{"num_hidden_layers": 10, "hidden_size": 320, "num_attention_heads": 5, "num_key_value_heads": 5, "head_dim": 64, "intermediate_size": 832, "vocab_size": 2048, "hidden_act": "swiglu", "norm": "rmsnorm", "norm_place": "pre", "norm_eps": 1e-05, "positions": "rope", "rope_theta": 10000.0, "rope_fraction": 1.0, "qk_norm": false, "attn_scale": 0.125, "bias": "none", "tie_word_embeddings": false, "parallel_block": false, "init": "uniform", "init_std_qkv": 0.0168, "init_std_o": 0.0, "init_std_up": 0.0168, "init_std_down": 0.0, "optimizer": "adamw", "learning_rate": 0.000989, "lr_mult_up": 1.47, "beta1": 0.95, "beta2": 0.99, "lr_head": 0.00734, "max_grad_norm": 2.0, "warmup_steps": 553, "schedule": "wsd", "decay_fraction": 0.623, "decay_shape": "pow", "final_lr_fraction": 0.0, "batch_tokens": [65536, 131072, 262144], "max_seq_len": 1024, "doc_mask": true, "train_tokens": 686400000, "max_steps": 4670, "dataset": "wikipedia_en"}
MLP neurons of a small language model. Each row is named by its layer, matrix (gate and up: input weights) and neuron, and shows model dimensions 32-287. Each number is 500 + 40 x the weight over its row's rms, rounded and kept within 0 to 999. Numbers have three digits each. A neuron's up and down rows have the sign that makes its largest values positive.
After each neuron's rows, "fires after" lists the tokens most often just before its 100 highest values on Wikipedia text that the model never trained on.

L6.gate208:488484427507530485444494525534569442462511495538536464479504495469527442415550496588462513414472512555515468483456410522453519533513543490513509508452510554504468511539507500565539457513481466522460471547473493530510517471504536464520522446540515511515455523452427536461490480471533535524432549461445493505499507518510488528568413453487555449521489474507497497520518488559482521463475548446486449466502495539524421489521440481449523508514469506487513436558532525484523552469489499495524486457516503474563449497538456450511433476396451468509436465466577512460487547424482479518521475439542544496496477470503442598483530497502525504515542515549479476433469518571446514475457466447537457505431452513421367462473489414465459570514485486504475505455497566505493499457526582
L6.up208:489439438494576462535531586460537453458484494476522509477581472501513442497511405511542547522492459505570462454517466553437522487461521445500515466429498552475492552513550455537531452484543529483468499519503575493463567489524557493480515427519588591542506483455514538460476490473483485502513475457395567508474486454509492502541456506566589515545529429478487533504542512549508526503486436455550497500513530522506491496416505530499542497455483504459528503500545542511567559499476477515536510555478514511510530456503466502490489457459471494515436515489582465468463492433463452507478498471471492528518473524540448500436520487468496448467445533563447527485455523539520519519473504594545530509495480529466454471434503478481464520501469433435488487410456567561533460507541554
fires after: ".", ",", " Du", "F", " (", "ur"

L3.gate17:490468439463488501488527525503525500476489447474511437421520509452515432435530483441553486514566482493492516496525528575493466485451598497514482520492509497455490521549513456512476562522455402437551535507546513443446545517472480490491538549483486501494510482491528469428496467472445584487570510477546569552521419482541504513456493449514408512527464558605514478576527510529466464510417556484472575442484468469510471441504505512521481504538557512539475517549553535580457511558478496509602451485498453494532474468472606532449548492492479518515496494486491500532498503547508486456430534435435556519439429497483506544487490478468624483457490462533403489457529536405479460458522444474495566458452510493488465510526472506501484521513522474522539502518552509424461487482502419
L3.up17:435571511455413511491526496515535505485532516526493479509455476527519497473548460491498503488453514406469472562486543477537448527530507437520479423483448549513515630552490542498590565527598467434520477513443505496542503487489531487468477529560478462513540480427472508489482464577531475524538505515506504541518520456476519442464512508491530505489502523486493497467507539589501565493471459477467538476512557507431552523552542528445464546502485456561456479495517533461582510521539556487525498453510466499560547594487501495491520443465583467415477533545523380530469489464573479452515523484523413471487505527519516438481590497418478469495515474514525490474494591516538563458507483455488504485567486416505487516523545429491446474454491556513470478493520560495496567585448468
fires after: "li", " E", "e", "vi", "ve", "es"

L5.gate714:501591436485523492470492508483480471530563489516556531458501466539492583444497465577485468564414527480459481471490570542554515470473506559494560575500480507472444468511472485461497473538488552470518524464533546416522435501539475500522544502476496505491485571410464409510496501491589508512529484475528487458471524534529554508531507455475502513438456595479441496548478471479507488482457536551526557521488497515438563580443428462497470440550518493544427566510485467523511524422510490424487464515442503529548561497472460475499502478445497471488625578505474507476451543502521472479513402486462495554485557492548548533495469503527518506547485534510469494527535483533541487585463469485517492561503449594459463449443504545462500431559449520474461426445560567558493510463516516
L5.up714:586561489411525454453456581478523489502491469521564503521511468557525467551488520494450483504543516550476460521566502492498484557451502505550501492527551536486508499408554489551443463478518472513593488404503508510532481464482458511489500510482472505469500492544480553496495462484422593501519507479476514534565531506513482551501549532438500517590483512520444552500551519487517537503403520456460455496543507535526502468576497501484548472458468431490566500506482425495564537530501433492601479509497521514434452566458516415469530498488477414488498468550530547496488521463486524454496510465529503497454499546506459496539538490430427441511478532467532441467567485436537491562489454454577469509562499433517477531539558484503526536513534523524505454551517517497464453508429469
fires after: " con", " Con", "an", " Th", "th", " "

L3.gate104:491486570471583533468512569488500505493565533497606486578451478443538459522461456534484574585546548468526556562451502451541522394397521465556427493474472471529497543570529469456505456495483446533548474534522532514525555578438550555553435445477538453561435503453508514494480544517586532486504461448577525589447490518485466451449544480503517501498505498534518464522426498472466528580472495558489504575506524522506431468509596525504479519473496543587545539543539465506467476469458522481461490474502505535566536504477544443546475526505502500497471471523514455548451505470520519460472498489445487544504489506546517475472503535449517520488450504526501521459487494462463496447483506492522560496548524479512456498608517460462560500552535478489497573514553520509497567475549495
L3.up104:589516459520521489481534476474452512572510516528489489489491517502577532477503486600535475490517505506501480512399443495534529431500427404555451533436500538520477486589422482525537565486505448512531521517464503454464548528529486467493594488471595510497472471454523440511446520492500505500470503476489558491473487476492457508545482471497518502527463533462455536486478446499551469538450461503406433528487435584538463556531485420517401542456531497552462542470543476594467523494422491487543527538420463506496540517439511492529461511497429498496522511472443536519512507420492526528547400488550495540468475526434463498491483525497484469534517490496453510450536486481518504528465577409588523520525446475408491467528470449460499558565531544530532504510492415514554568439445532
fires after: "st", " st", " dis"

L3.gate677:520527495417449517530553554503502560514549510526505509494507495473450507434504527514487452510481550506505554493523529489528541445484558512527491454507460596433493508572505433490485479558503428544535542524508512504524497550494512465481505497438502491448488564511431440500546530509562512493494486509539516471469543514499500504509564513505486523558477547522471558491482435480514481504447500455453550526494474575514567472539492508574480509547510527479453478518489520485523538491490511543448555560536435418549535565480446467438471512504555440558512553568558610482506525452508478464546431564459463582508445490429528607439542471469498462537491429514531549498516456501505387590480480473475527569578487517533473450528482442460511526558439497537498487451501498535560534470484572
L3.up677:472458557530487487545493435544481528505496456506467549493511508517528542543480466495538427485583430562511477504455503535507443456409482528496491476586484471445409486519513521502495519477497437514562513465528522471522491480489439521530501528499485486515523552509496524532483569463452471551529556496541491419475463512497512474588519509452450544532528514535473513535597478464465504475515470494416594537439506553558536529501473463492490535473498537589462443437504442488469579470524536524396543490467500572499561460482454451503528538451461536558518522517493522473507639424550449455505454498509488445547473505505507487451486505542502481495460546489538518527507540437593549555529527373513503537499525487472511465485550543467545511488533530450394535567510532464544462504470515
fires after: "th", " North", " Th", "board", " South"

L3.gate740:492510529469494551482432530495474470469531461472526534478460523497535427469445493496576469519541534535504420526456499510403500402455411527515623473541534582412426479501485517478500555488475513518455512480525506497545546473517493529511473509486506530496527543404485552514519463528471564493526514495498512553429484491537478547542529534422505492467527481583468525483530467525457487420582506518519501508516481528511569445500525445480528551567555518527455469549543508488414536553508507510577556506490456454564459564420544533609397460427520508565494514490491464510478537420513488424543484478441501497504513500514498523454433469522488498487512404490542476494532512466577485542502503485519473529515497485450530486564505507448532586503520481469517504492527431397520492537518516
L3.up740:466538437491470476475476410483528520478491454493507500484429516578429489552569421475448483498460525485508408527437521555520477486493549502446560435512493553510420495531475561518494500464488475457509508486464461528474552418511564470569498472494516548468579463473498536494559525472540494518458514511606519512476509462496454474553500432488465541544469459568537461464456442519534491486509469431505481508450524526605541474469574497582478575513571578570500544501497549449501481457502470503457511445463451550500495455517449432511502485493413461510493481454539533513519527484471506488530518551488435596482450463560438556574466438526534454522478443507500466523433511467582476562484494453517495466456490469504552497529488495486523570495506545514442444558466555488492517444476552
fires after: " Th", "th", " ", " C", "le", "f"

L3.gate245:535572512480577456471499449527526486499508489530426464464507584499520536493473575529518464426493446506489483500450491532514516469521517536583599471512520454575501442568472510473524415565483574454470515463496409573438518472506494465504500480505555495520496485489584536490461465447557546507503444529432483503453499469550545462568466485511521503419419486544471561468497479430478406493520434534529493464484516509520466533461448483518515458515417523449492484570531456510531564547476550508491459465500456431527480493520538521499457538497503527537522471421495575460460478516576465444541508524488564478639454450499489541503518527521421473524477472487474546520458533501563447549539474451531520438529470571565483466504504469471486465533512505552490483466496511514505435513523548
L3.up245:502503544470430493514517501468464461493521506528441513584493480498509578487415484538514543478555529474498448445438544468492485433495440557524526492534496484494479479512491547491510477491478520494470527498453485491562504490489485460527506395503492501448424439425477450553491492524478468581588526473403533482486586484498475416538513448527429493518500581507467572492421486510503475424571538460458500532477503556532539508491467468556528536518544539471483478507501564514481467526511538514431528508460395447529549509568537613505497531450513448609483451570457460594487443534539477522453502480418487513559495392482439448534474480532519485542519486631513535498395516514515458524486445417460540432483522528496501476510472449489443535524526542507530564464550494478468501510490484
fires after: " of", " at", " a", " to"

L3.gate619:505520459598524429517546513464486479488543504399540535530536444506434438537538480503505460509465537476565503469532511521479486482548494501541425500459504475577487473497427429483459485491443505560448534449483533482466497469444432544516472460465462523555534558474507522546463471455488581513496483431453492513488499448530485520439558546465463465486532564528501524478488458492455434440522478522477464546534414536521530481416455574522528564446562532553557463511453500443489540444503463463462536511478455551533462520566516538480444539536514484448551512561482539499524437481506534423516494457429471477528547521477475479383492489477520515507521480456433555524467403542499524497488453410526460532504486528456523499520457514483452506508494525509529499484454572516448547513455458
L3.up619:451400530485527460512464419469499501545507560501571460464506468548544468534492528502483482509543537470389530440526510554369566470513483531505459480508489398452487452516505521515499527492506466547520535506430527442612516479494453480474451346534573524420519533458472455412494522484518466415453536462474466548489497520511528449510501526488496471450499526447474616480464455547475535489537526518493476516506474517464449517501523420447433468521522489510499491451514481570515478506467473483485570477458490476498530471500546445522517411516486482432541489470507477507463510522408482535504497451470453491498595507471485512504524533465499466547522477544516586499461490511485494471550529488501484455521553468525494466454501505483521503510521492469540516497504477432563504444481484
fires after: "re", "ri", "for", "fe", " de", "il"

L3.gate454:514462452497523442509559502517536462437560468419583469460457555572456465438517513531485480425512515484512483548462474519484506467522481512479458480499495503475520519549488480507492516471528473494552510518506464464517511461440475468458478483498514566485462469494562537549369518498469465465497476447509545463507496480521450486510540479490421596474583524602470493456535529471476514494448525483485466435486535451494550526532523500514523548523538561562415505556476507421451618525476493487480517484511453539497500509493454510576496560442482491515515400532492471578504528455457457460470595482584523539521545469488463446460510509528489450557467542513537480519470500509434511460399495467472486499522521463506468500498502532433523507443440578543489539458529494524399465406495426
L3.up454:536545588499480539505435558486456540509504522518486523466500505490458559477501579437511481516454503507529532513514527596514485517446582476519502406535466498488468499435480494405450506428527513522542503505488429481493520457512510537473491505520471506528567462545451492450511490490488485506532525503559466414469431435463492485471483445459567505445543546517497505496457481487498554470463491558469433459469594451509472564448520471533530482519439507558519449476541444551543512595486539512482506460483452564544513525455477521543549444507516531543510556492551502484515422545542459534495573416477487475534456472536541437448589439478547507487567454487516506446531548487497487518522446486503490468520468533452458566443508404500555440536475497498436536527558520523554516489442568
fires after: " De", " at", "t", " de", "li"

L3.gate579:511490457506542506466515530519491508530522524459467480428565517478473440466480451518437466533556496516531550569435438461420410426476496459450459502454480492461506503535565522506532510463497520526517534431494470502465576452484543494501536543408483500531502523470480494426502505457457608524521501511480524518473450426493447527465460563542513589439518470524501481461490548474439494527563456489541479440485493455545465527521538505537490417500525463564506530554537493574409466542448471528542546546469510473513510486531499526472498448462529516518536529461508476545517579539442457481491546482472458497492435559527508572446478510495519538439484489465415446466483495520565469523585433511497411509492554430515469523526549459474500463557520497520547513493603418492526486430590455
L3.up579:500485510521514476509562517457538487534533517505450467425492509410471521524491456507519498583472574471543547506473553445456456478501521521512503463478423598485481523514504535520531615512483489531575476498496510400533398495472472518456504488469467483499564544574500522468496464538540511455496521603535450460542505462511469501493432524512513439503484546498549548459413518479450489511503451446443493426540480484391474433508567457504453475553511477486523544554539572510519571433508418492599486466520539442555562487492542463486439448464488511539473536565582437520445454500536470489459468436507453545453544484492501523493532523536531525497456471507497468455454559421434454492536522463468532494601516572409462496402465534474515481533504467502540497538532516502519486473471469
fires after: " E", "e", "it", " L", " J"

L3.gate719:565432440471484468529492439528417452472550471495522523486513450489509517518472518560533507446510563442506545497574449488448509416465439525492515515512423509527485547555553470486459464438526515495459523539502549535545494529470492497522559432487436536449519468497533497556446497550460503484458465500584518527489537451521515395489499590472463496547450405470469531526480516442476482471463480444485514463525424470553498572534508464571564449469468483501474546603441472435463505487509430452573506483518555529466483488480536504518523517457509513491529541466523554461521553465440466476535529485512477541504527511480495530473517559500477527572434474558530493478468539465533432517522537494475498552504474541402482501604476481481512504622446483482431468541544497469538448403504421
L3.up719:495472466481499522491399470463482524486481497511455463469511515556533500579533524475518534517439510523524529417426485501457626440474468491548511448466562532536487418521475519460522469502575477455531477520534577523509529441490504507463475561522588484527507510510464473432458525575547503481430471537447508524504493420521459488515555514491510494591506524421498544500461561387468528539536511495457550527527479568530545487632508419485526476486442522494554502521476494435480546489468504491531566494523585520457518496474460471544500502494582454503490490465503477529488380501477448552493479516571541483475558503466443488487521529442463523473403504452499530506523547471533504525582540537408527485440437527487460480558477524486574489534475535496488546509505545450441483475523516
fires after: "d", "n", " Bel", "D", " D"

L3.gate191:536503546539506494542538514558484493438507603500507541498502545465533458480489489500490577492503490476452470557463511493513551433493479586517552499490476485510466546505538535543584501520500505520495498500474456524486497503506513490466471485463490545511454538535527437539577541488495502491535401472562578531446509525551477474601414465522536502530525505526472552499500466400467467505444496503493542474429534544463491557441558566455423526460524505466495538545508512486472571565454490548476508578534475522476531485504508478459456461466501496522423442476488538526473501482481486455527501508590542508570532329486480485450556534497445444440494504483498579507427518479474491474476488538532455530546489585535490566462501489457468518482525468442498529524483461480514488504547527
L3.up191:568561561559570429453512468521425475510481486529522494487516440495507484489481447506514511451514549465472525520527553490486452509544444524506573534386568499514457498538430499483500531490447498526555544552424469457496459494502489483500563437466516552457540490514508502517437475483405519511560449506479491533487530490527505444426580534469541470510516531475496551479523497504528515579439541431483438424543490455584489487534454470550567513518544461459568510468547521556495512518479491492521496480557486529507562539447538509497522506505492516488456437486537469496501533502479486493522535551489484526483588445397502451512561455572428503435515495484512512490497478462495488541445500491524432485504532527493501490504483450490469530556536496481439574491507397460528441590487550
fires after: " to", "es", "time", "s", " some", " at"

L5.gate297:533534471573556397503503515567486486457500542480534513558477489472471508507530535556533498514482481507431419544454479524432546471484524486501517418476454465553510544521514478465507443524434531469422540518542490520497472494462495478537506414587479512540436488518507483501482499494456491529548450495539460518516484483540505489456516495498565443411430533580515480501503475512444450519543452519494382456517543455546588477469504548511475533415503498534536470553417548431493520543504536513517528439469434473534439468464502481508542485545476510581569475553528432516440511481453540456479448472503477525485525385469510558464461590543483475567520497562530508473515399585501484466581573501461504497519486501521538489457481497458529460473480489471478542509465472523554471544540542
L5.up297:487455464536503512443455495424508551520521502472529465504491539479533524508454494501518473477519560480511437443474576451519520486474519471425535530511456543535412525494574475471534497524405467523525499513527568552516544526513482537437495478488535497474598381481446477538468521507488489532588481484494438534545519505544497417464483548466545538498566481467468531502415408471562493489502525494505518510479489489488498521617556510510560498491448498500544469509520443548462488529488547538543481471509537524569501520528436467549536403447553614476477550535606481508497510516492472489541513538466416491476503469549453500429474480520443556531516400571525529494434518437499552481540486497490509550597540523543494471449524527502609496530473509482497562500574409490467569515512496
fires after: "s", "t", "en", "ut", "on", " de"

L3.gate163:538565547521503493538490489419504493523515543479549506480537508505512534545509575497548564475494514482481511538528559589472494495463513522483489445465518510612556494495453475477558477407586534496512584534455462518546501457481469561415420527490542463545480432533569471523473415549579472482494478573493487517509543511483551503472505441565468427550522460565495455499513540565548512471549443558527507489517518570524538455473473519561528528558482528434549481539428502437464529575535557529525450528499446504497573481529530473502485513499472505533492493502504506446536475538507529485449515506569554518499447455496471501445493506459553470537482496465549531507479471507470520514488471584464504525460575499578444434500475477478534451427481561540440447483467484483478545442501497
L3.up163:463585520504510539412475508523470405518488541491522489513458533505464498478540543482503512482503549482436442513509523574520490526536530582557524510493495506549396522424558520476497463478510441531456485435577577544509529523497446510547484509418488552540518469516512448463500456525573580496528500506462475503444485571529488489487488511502495475487504536523450485525548429541534572472462466484531520566597454562520520472597500577501517462477558523446461534494483495467591534445569533475484437529409512561535446444475520497488517480523455495494553448503581532442477546545533503502497494470458560517515518453479456533483493506465548523520470515491533569487498527473497485551468510458538468512466504580440472496520501460490463521540507510459544503459521519500446559511502496
fires after: "o", " Ko", "vi", "I", "lo", " I"

L6.gate64:471505431485530494501520579502474443481480494481547475527501536456497486532496445506484470451455494478564577491467398565430458541480452537536425527494504535483519432491507466524453486462470471460487507591586582500525495586559464514484478461527584597485522437511420532469506418541442495546501516479489457553466484484471516520478489552559518535521580528500630526477456458556502488543494510542478485555524509511552557482488454513478509481467464457562530492493557498562510493410514483533492493475524472474584516550554563463541547453570494483525470479519524517521490434507455462504519426484466451495550551542522462573515457478504578527444469466473504594526476492484453461544445474549511525470513479452490495449483536482526561519434463539489534504476461457546514556505491509
L6.up64:493485462498529560491517465545592483557492490529516460541475486535445517473575520531548445515525553546535461496496475488458540494486480491599537466519515437486490496607484498545470480514498508531543529524524471536538465454486524568459505504574510457454504515480547492533538517492585506531477450472469533509510521505482479508568504502459544499515450452513442465464564469493508490496531491497467490457514523570487553457553471493512457505594515553449523461463484641554525595480442556471544493507538458552508512413509469524505515420416487528529505549424486564520408451427537477517511482503528499460544542445437506487455549549526467467465540472500470478567409433525561598475523520487488406581484504547495431534518475528447496491503478462511475512459460536538445498423474552
fires after: ",", " Du", "ur", "s"

L3.gate3:489506520524484443524501542476494465481539548551495469494512530558479504483466428471530497584515478534532603500484515478493482493563524492571454487535519504628473530443471465510547499463519451577511514458422544427455552484490453444489518440522499540573508474514543461479553477528462494555482427481469562503496543518497467493454500542443491485453518451547495510562548529548532482443474544497588535560433441465388469478398508533440472520522483475510488496516490500528467522436519536518445560482469459461509552524559541485430423510439516507439515514493501462525510469474422476488449506498460512503566513516521493484508535402468568529524573506518499507465472459493508591440471474531383463578448511492498463501482515470468496452485496507591514449538455550535490503496505453
L3.up3:427478455568529494442530528507506463499498460523489488392489539532535472506496479486466450498466482480516502542469483417451505482576434544517493502484484449523584491497528494528480503500489458479561481477392523512554553516530557417472524467453501504603494537503474518485526524526425456508529497516593453425531417563483528483476513532521513536494450542508548537532403526469497447454548492459492431498505472507428454443527502489535488501501528497486529461522504559502474536433526491469481509475496531582485448512528481461493556496464518534543560527445448535574524462508559507506496452545479515485498470557545467465497412502500496618507527524489543524498527449484563503569536560549504436432478529466468457515493437431519504501484568590516523525506517497476525606507451492
fires after: " me", " pro", "fin", "ri", "fe", "en"

L3.gate178:491533542528440512462490517493421474528530478524502486559525509480511470467489464528476494488491538551426533555448505484492505440500504497504565471458515507536499492485456501436493529467554538491520466516497447475453497467482530396541485490566506438532529528533545470612514580530548593472595517581450513588510493413503504500491488585488551507481486458505518518505515472467472459451489522494470505528501505453511520512522520419476530421515492543572438539541494567514486490531432478491522479477523470446423506538486492490500487485475461526517573494492443595478553545401518448531465462425488556509516498445561617494600485562549432529547477407458552527556490458537489489516573478466535514512528526568546474499544464438452472535471467504491520513489434550507490445538546517
L3.up178:542454549512502499535488517530505562471487444473484451540433476545558547417491547549558386444491562532468473536464510402462496414460493556497508532470448472503466432475472505450500545492445500397480515538489503536486501470574494439525538546569489491566482481447530462508460491569467504532508573497505459512452498500510496494505501534538526455566510529474494515603490519510460505427447483575518535513534548493542478487509510446471515490445516480509507477529473503523459530552488547471495409467537481465484465438516518411449484499560512490498533483465541490497471540476559491517532604402513580496570507486435542500534425488475488520508521432452486630501585472504428527543518486429535585474500554506492478555476473445523513472503476462525416521544446472538539491548458567
fires after: " ", " |", " (", " +", ":"

L3.gate751:576534541486520434490509514440506512536557491455497474505459547462511512492483365582522463542571537474481497511455499555500555465517534416520513534562456563498445532531442440420522523529460555483502487497519509487480550526453484506540474491467481536516448546544556426496559528500521453453641490496503506504471484530501461540490468536544516543522462504523498551533430517553523516454468416464479504491463517455583526526425437470440471556495509483588427518524577471501452549510423506403561547529477397472529497443473462490465447541506511576526550477512499548480473527512450472498515453452579515428527484495482501501539472460505533462512560472464475468469477460489489528503526525418506423547485448531450529494474520468441497499517463498528447533540539584516563475505476506
L3.up751:463477526515449549524471478443514583404499459514466465585473476468438518451476496522499502446524499478498503467509508490513542460526567459488520464606448553542522540437502487476492491478488534526482496500490463530456443560538508508470502509485520528400528472543493470509487510418421534485521461463534488548525609514469525503484500525503565430519473508481566544514490506590489571532481525491542543526566520515491470521497467503446530496488471500484463562523453513468491536515445480509398486459538468475513577480514445478395500454516485502536471471380484486547513515562477485494583476442434535446530542528460538454539475484467497542458513463526485510421481465561497538530446503412560533489494577477455481568604497521500524490435451591540427484510514523452530486534442473
fires after: " ", " |"

L3.gate613:516462491454542562535507530529491493484524464458477530495514481567515495555543519469526548563431535540483575487467447535464470511446436577502541452510517563489481495537532517502424500453501531495424530446517577550439524570437507486500438489463491490564511573493499459479517485497496508529430469545503519412459500502465522540506548500562523474540513532435524560537492452448486536487439461458509585473528516519501474466507485491434491433493529504573499521492523429469414527528524534477460504493542514524559426472554520534522492515552478494488444541465461540493462521497433477454539486455484513510439499510441364533518521545468531516493452478572521546468531536534512476575502504449519473512507448545564431542499514517481482521487471544540488531452526454556434475472497512
L3.up613:454502490544580537460497461481466584524498464493519531530477436549525484522466483506539502443503499550486550546471441486463529486471455488519502497487527492477527514544515558560472548508447443469500537471561466540465525469555498423511484510459552502497488543447495550454480469515508554530545519462474449467422434568530456530462449498490466502557438543535450573469478570499517499478489532515495500556566478540466484464551475492526485547526430443517491558512453559513432462499460477502566526411468477480432531412467481525516477424513550583541466456391534532538489521479507487496474492600525467472564491508489406493462504519506510526473468439512471479472541525403460479491496481473512484550544535542461501534570469496479517478504545463582499603489479498432498507461456533
fires after: " D", "D", "ab", "b", "c", " d"

L3.gate222:497518532523526596527490493511541566488542483545516525523432486509544536489484488559443513521445538521500505518509422482559506486497524535502504490467482576487534484548483453546553557492429542445547456467442482555422607509480521495489473516501434502544364507436501496549477520407483516473559499506537530464536406511483488504573447484466448502554606526517531550509490483515519533510459468497506556561558570556430556486490518553513477495514472537478464489491520441459478487546503574543538453440474491512600474487527511449470558567522453491543494514492552439514435503447518522517436501473474494531521454576456482516567508544502494498537485512525546523497532545484515526466475488453535489540559473515503488459458554475477525460538533530568464518567555501556563512507429564
L3.up222:569536472409446450496526543532506481476483529545497574492503605557475514513494437449509475506509480488475474497487491502490513480562497556487416526525515504485570540573519499524497563416490505496499576559496531533512501491488529561472485543499488456527493575520487550504436470500577429499497552461475512488557526439487497462518534492497488476488510500431506473489403540577583486497520504483463437426532476519606533439461436539401464469496511464583491446454538476591436523526516492485542562455495496450526580495521513464553485519525518490509584534511461480520533492488455458553484505517503581479452530533491457466449489497499554455557380523514530394466486537519515472511515558476528503553482494474479490458487458458504531496538477434508556462595575446500556478509523475
fires after: " Le", "le", "li", "st", "er", "-"

L3.gate651:570480587466457482555474539458490484449531510518563424505499463547532558474496504456556504466479555532516455530455531450534540499497570571512484490426476518484534502451513479461604524441412552497485545495538435478465471492465446488529447474556481535487476495599487533508515466537532448467482460477467533542467556484554507476483544496506466511493511513567471546537474462498547489518572507566533463525473507573489510562417436528510494557451489477486483502488436454464522461515498538581507466510539394461525455485488456461542431495562500517466532500507457570440572448545521442502475517473576535502436459459518500473470526550497490494538510538465439537543518501536441474517518495460458496554504504534506488524397477487473487479494419522479457544545508518540437474454494487
L3.up651:530530484414541485529504550424529515484494482494470468583425536432470416506515467444474511515576497558460518500496380536508525456536596459450451476524475529529562549535447572541459551503503479509519554499550497479532531508540551481491477446515525517496524450539487480513510474470457539429538484448452578557490546508514542465492493521535512513541481502453480469471520473546515451512511480422467518452437516475528567464513474470441582520543516485492542553578460475473497519513491380483521537446504514499462482450519456582508541440427489505432533535576498532402544462516470482486506460426429589471515449507538552515505498491449482513472491459527536492482528560569463522524494579581430529527507543553530548470514492526501590466502435509467434481526477527457441558447480497
fires after: "en", "n", "on", "ed", " run"

L3.gate336:548502477522475559455595474574454541503531569552556503482570545486550537533523532518512502586411537513489516482493497455536475529482517475493534518515479544431519522488420503503498517538552485499444511484501505483504485450487503546529486519545440532467532537522537498490500473472497504416550445471387544483464448467472447472470489420552533527511535502511502557602562511521475508534521497463480503501551553547522551440450534564463480521540609563582529480510499429534439512551466551526392481502513520496543498477485523511504504560568520471464543492527472471479495529449518479440479500504447513576488490593442452546488492521523603485508492443518484490470513515446400527435499476475586465466507558474452540514513541506443463503527466484470544481500571490490517525557542522
L3.up336:456498490429530478451484500548503533462524454470450516516514496510529547463429531460446501537444519450488486495585441450490538457508547531455539462585463573475466513543544498553497515488542518462595521495500477481485521549520541475476584506525533564475516543470497469512469529495493471496543491515488496537586513500496474477561504495419504504515511505508471544483427594540523493427497424447480489484487480550536488606538475531497536558481497551414473470498516549452506582419474471443549508540466465514472503436466512444567554509493564447536538482491496527517476582514511513461554469496552391459480488544486503496577509530447536436549454480502586476447451588534511538477504512464495503527593522494501594439477476524490519539542478533498527516509502493493553441476500528
fires after: "te", "e", "ne", " Te", " A", " E"

L6.gate552:509521530526486546474531532452486490562560475443500450511528494564530471463413508517505451516482525507418483475465495498521529500439504552449502490544525517420486527504588479456509537453524479458393468593510527463474515515504497542500490421436509419579478521449463474438515475549517486492493522489504521482533502512504461518477524525503408449468583532492482489479461414485527552467487538460469586485473524547527525538564456569542444487426478536505546495517450472520524554493501444523439529482502505498555519479472409542559526489514562527524504447519543547544475565427509531459502529492543579578502454443421451474508537462508475487496451544536491506498432479483463428507491612495492540503519444505513453423548466512478499472549537487451559486419547491488443518520453483
L6.up552:519464502481523502508549505533475495560512494460490543522530436518525546466513465479533562489547506514397579509519423510594565563413521477462518454461475498432501520542497447510501433514482481453429392522512530517485456542502466513490495468540514511424489506484551483501511475543538489508508441613504504434520471447549472458446501500571522418480532515509479462490506505485479414478479488471509435472502532510517475569541556527571491511500449525501524531486482486465528484550455476531434536414542535508440469418523497547516485568461501487485388504462489434490574503431566450442451550529501499469556399551546427516559502455469438517523498458471458472467531451524435430514439522529502486520481523501518472487534472534503528473447452510430480549479455433441367502479502384
fires after: " qu", "c", "ur", " re", "s", "ab"

L5.gate55:480510517454544549505502482420504536473445514516494552623489540453430451592368524511481499511506494491465582573452480552450461551455557497501465515450496487529548541512480482508517522454479509527506479497481523500523514535509527490481498600482464484597474547427513509493515511522490547501489506500583528424422505436525540537584481456508407497508517489586516490573500471447428453481494518496474401498580545461569479531394517535573527499504491515548423513513464597516500480490517442533512441538527492522527526514550498490538445495538507465437513477500520477452520547506526520515514481458560538469446518521442412466513468505514478471479486436558484507496529571475490554547497514525477552469531515517530465449494526493493423543506520398529507522449435496581452479499478504
L5.up55:477549555495523494447484538513553544462491553448556545526502540525434447495566554450498529471472533548516476484493485499557514515485504491549489464522477584572459483489505533493495503499511510435497527501495507519471539444466472454478537464429503459554575485507529512483500546512498461504394536503536461533519535570494551437473498477477422487467554485473536495457580465512536500549542521513558529551468502537471414526481530479513539482435472446601493496483473567487503474441513531492492471514565510457524501443451526564427521451472484432514482397504545554540475562549573503564564456533551519551460444498455469476400494541502467542497445515575490538465515479503469516542474474442479483530529487519545601504541534586517515476435528454494548531491533596465531527534512514
fires after: " sp", " Sp", "lo", "sa", "vi", "co"

L3.gate505:471494499487471542427469516499510486539545474529460514509479496516459430461560455523474524419486493546547537411564473536540493523528510414443504543482587548556523539458453485479430467462582532506495531480541533454471521512444537440405522496499492536453515514541506542506472510530468495518493510548443507521471513500546443529499458557513485535480543531448485449517557461535477471441467550501460458565508449533472523558555421509568449475504565499422441463481478558407478518466458501471517461495485428460535520513490510480576581465501471505504527446466490513528543439518483530490548494500522533520538481471511420540471516523516483494499501535582528537471492444526528441553480448493487547448467483561508487559580542563470459537491478524540432458460445459487516545483423545
L3.up505:521550455568446501526486509449469538578498536492468523528500436593560563485520492496519460549495465544548524496544478527476504533528547473571538544446568558549452525570463433452430490488525419499470521482583500471531437437493581518525464567425535503520528488500423597461531501480546572490569493503501465511419498410464439504528523499498380488483431530477419487493509403497507451407494529457467511488551516588545465506557428512494484483465513515542526482522479542552506487488566492487533489523460522488487543551564532466514473544501484432482528525522502487461412540552504416535512497479520489526537510468487590518486458502475462477566543465568487499530532514527473502498469506473545492511491480539481489523530567463501449492549479519519478480454531538521543483495442551
fires after: "re", "lo", "x", "ho", "ent", "dy"